MLP neurons of a small language model. Each row is named by its layer, matrix (up: input weights; down: output weights) and neuron, and shows model dimensions 128-255. Each number is 128 + 24 x the weight over its row's rms, rounded and kept within 0 to 255. Numbers have three digits each.
A block is one neuron, or neurons of one layer that tend to fire together. After each block is what it responds to, as a language model described it from the Wikipedia text at the highest values.

L6.up335:103136157166145131124127108146112102128156144173107153140096081110111112091146105115124114095113134107138106143089107124142141129116115102114099115174134132144144055147157167120134129122141133108136104173116082109113125126186109124105146100109158134160103161075217134146113095126117134107117113122146127113130082134138131145089104131152137080113122205068110158128166160137133129127144
L6.down335:112131128189096088142115087123122152149150126144113122118124105113094152150102112138110161137111108120108147126144120125123073122131133145096123090107087116159091143161141079142173119197095112130118123160159106182128140157109159137126118088144149137092115122120091131113148148137115128134133146132140136098122141170133150050161102120132186105100082100147121129138089115132088139139162
Responds to: Space or dash before years. Space tokens right before a year or decade (in the early 1980s, during the 2000s, June 26, 2017) and en-dashes inside year ranges (1898–1992).

L6.up487:124115126109115140151160124187150111096170159102116127141093113104141124094100139129128108104137138109113104106118117150184154143121145103125145102150145086111145096139131140146189113132130127149126175158133133144151152168097114133134131158138113136135130159115120146161091094070105137117136141115115159129135132143107125111160120087210100114112132089101117168097131104131096134126123
L6.down487:131111207110124100124120139111080156113161103118150155121138108177123123137127134089130129119113130143136143156131102131117105082178064145132127117124124167128171119119131107116092127071108149106114158146112122107109106112163134149113097107140127120181139124173137101121124116159095105159133088123097108099104124145112128137125154160106181133117108133143120124143110184131129117132104
Responds to: Infobox codes and endings. Digits inside codes in infobox-style lists (ZIP, postal, dialling codes like 30052, 05657), the blank line ending an infobox, and the word-start piece ro (road, room, rotation).

L5.up195:127066154155127075116099138131143128089150153136114152120146100134105154151106130133139120092146101153131112132098135120127120110084133150122114132148125131131086127131171131099161096109059170094091135192107159129118124121154120166167131121163131155167159129162170103141113137123142111129099052104125125125141104117119120159143095150106133108097155132142114162091141137124116123123146
L5.down195:136187101140141143154138103149188126145088080135128117140117151142128099110133128152128163144137189086128128089134135116078125126201121136109178108130128143136127130142082121134131158135143118186154147069119119120124143154118161128123134118117137138095109110089108164106125113112166159096150172169092140126110151121155123091099111147130126149151106103120124109152098114081113186093119
L5.up264:120146178153106140123182138133144122140154181180089130128130136112161138096112134128120134137104143093162110117084132139116143100066109119113112107102114157112174083100108116139147152103103157090088128168094211093108125118157124191146126117180167157128120098155163143116100091143120124125158109103137156135091141138121103163138110137137127105127098131141102122134108154102113128143133
L5.down264:131164098132125118105094112110135077113131074108123125100149151098151152146128109181151168133159157146083092118112162167170114128151125115120177096123131102126118105088145147132070136115169104157108121104190149111115150126100143092120108137145127117156100104145120140116147087110166136158126146175125106126110110141117110076157142124124118082128120143176121128123162140138125074137130
L5.up471:151123153116127095121125125128112107136135150164107114130138119134141153080142142111172091107091150140150152094087115118135121122109137128136104131154111117095139119122127078134157127109098133114116151176120163133098125124136122128117124129189145174148115157163187146130090164137169143114146125102114137126147155134134115123098132143139112107116152119142149138128119152092121133114134
L5.down471:126139182132094095094117125148163082104127110129130137117153124157139100154092096181131153132126165091123155123105187136123132107166102150141157138114168148137127112093147184146091122125124114131117156094114118099176122131107113154112132115075138136109129154097147128106123119106132112136135146130157123123112114128150109146153160139117067132084119082123142143108154102103146099155102
L5.up480:147094098123078129134168120139136125124145200159067149140123133119128121098119109148125113143140150132129124073116158144144115123049084137096114130162137122111142119132153135156118137131159127117109130180113182127107117137132124104129119115132164141148135144120172121129101128103132154086117112123120152142117101175112083137110132135158144102145079161113126135150118121118145108097117
L5.down480:125125096110088099119115073112155129156170110168088099125149128114093141173081127176142137128133115139090084128131158145146133113092120129136115089161131119147110089129180134119116134113113141140148118086170135142110216136132129117154104135153165134176108140170116110143124126132115111096120120147099127140103137161111139110135046123136137099120092155139155143183136139142106110128134
Responds to: Upcoming year or verb. Space before a year in birth dates and taxonomic author citations (born 4 July 1862; Stejneger, 1906), also verbs after subject nouns (is, were).

L3.up331:132107122124108114087137126145168098155103170075096150094142114119103111101121128135133119112156081135169150140080136113133119108087109099121137144129136127126128132110179097101138114153144112135164157163144150130148092157175119132153114135163161112135107135103151137133097121070126133102072140110095133157120119176139160090131138103181086112135103135110126161135127168084173105123149
L3.down331:166117129106116119121140141184186142146107155132147162092137131136134132133129146117145088122155100089146144134073137125142157132111132108127136123171114139137157152093125120083153084126116151161146142130123153143181099128155129131168113118137151085140131103140135083157087127093113134106096174093102141120112112190115119123141130127166124104143085137119138175134138135096121121134148
L3.up414:151120131123106100139110139123102132121124120144110109118152146145056120130102117137164153154149139106130114128142125122116109092058139141156097163122097177074126107110110124094122135132183180127163111105150173154106137108156116119148127124130156148113138170136134149136118091113133137104152093107108154179095099178121128140104106149137131132150112131150025130128124114143097108133146
L3.down414:108142135144144137137152094115177119125130130112116134133117100119190119141148145109100095095124140140159117132118135133158171158183102100097129095118162104169127126145157120108140133117109079156104174131112084102140137166111133136126128120111134097150134093136130085133150156125129100168068149144141104079139160120139142139150119113128112109129144125111177144118129140109157124154170
L3.up476:175151109130086120129096143145151070132123141154141111134099122122142139120105111154127134150166061115119085127127165120185140151128087112154115166133137135109085144102137092080080151103165149105150088161173145155129106185139140103106140130102154149151076138089136131123124111119121152107154122129134114099134119147124134161156116106174096120146164120136121110137117156144108111130108
L3.down476:081137154140177128128139106105148170119129114090098137130168155122106129122171129125112146117125157149153134127175110116087134086120148117144155118142136093148164126140128132150179067127110135123108146127088126103125113087092114159167167140135115118114161111174143134149146113131120113154115141166150136140145153108146112123092131145094133121133084108106151136120132115118172142138161
L3.up502:105133116106136130112050127133139087157106131139166114107159142143060107133110120097144115129148084145108136127122147138130134142100156142108112138103123132117102154159145118077109149144136122116148101104130148141161138082165073120111131153110137121157089177125144114192127127106160119106100109158116139111126101152132150124126159103171106124146122148125134144106100113114156163144167
L3.down502:090166127127103142138218162122120167081102085119156138100144131126159163113132135147109166100100180102129124111123131130116158153118148138124127148121112114110156125140113146132118094130090137158076192115099116141077142169155132121151110096142168134128131127126121102151142122102076128105125168117106137131142140154149129129155147164097154128144104141104170134157154101141135096125069
Responds to: Space before date numbers. The space token after a month name or "In"/"Since"/"on" that leads into a year or day number, e.g. 30 December 1944, In 1963; weakly "hen" in comprehension, phenyl.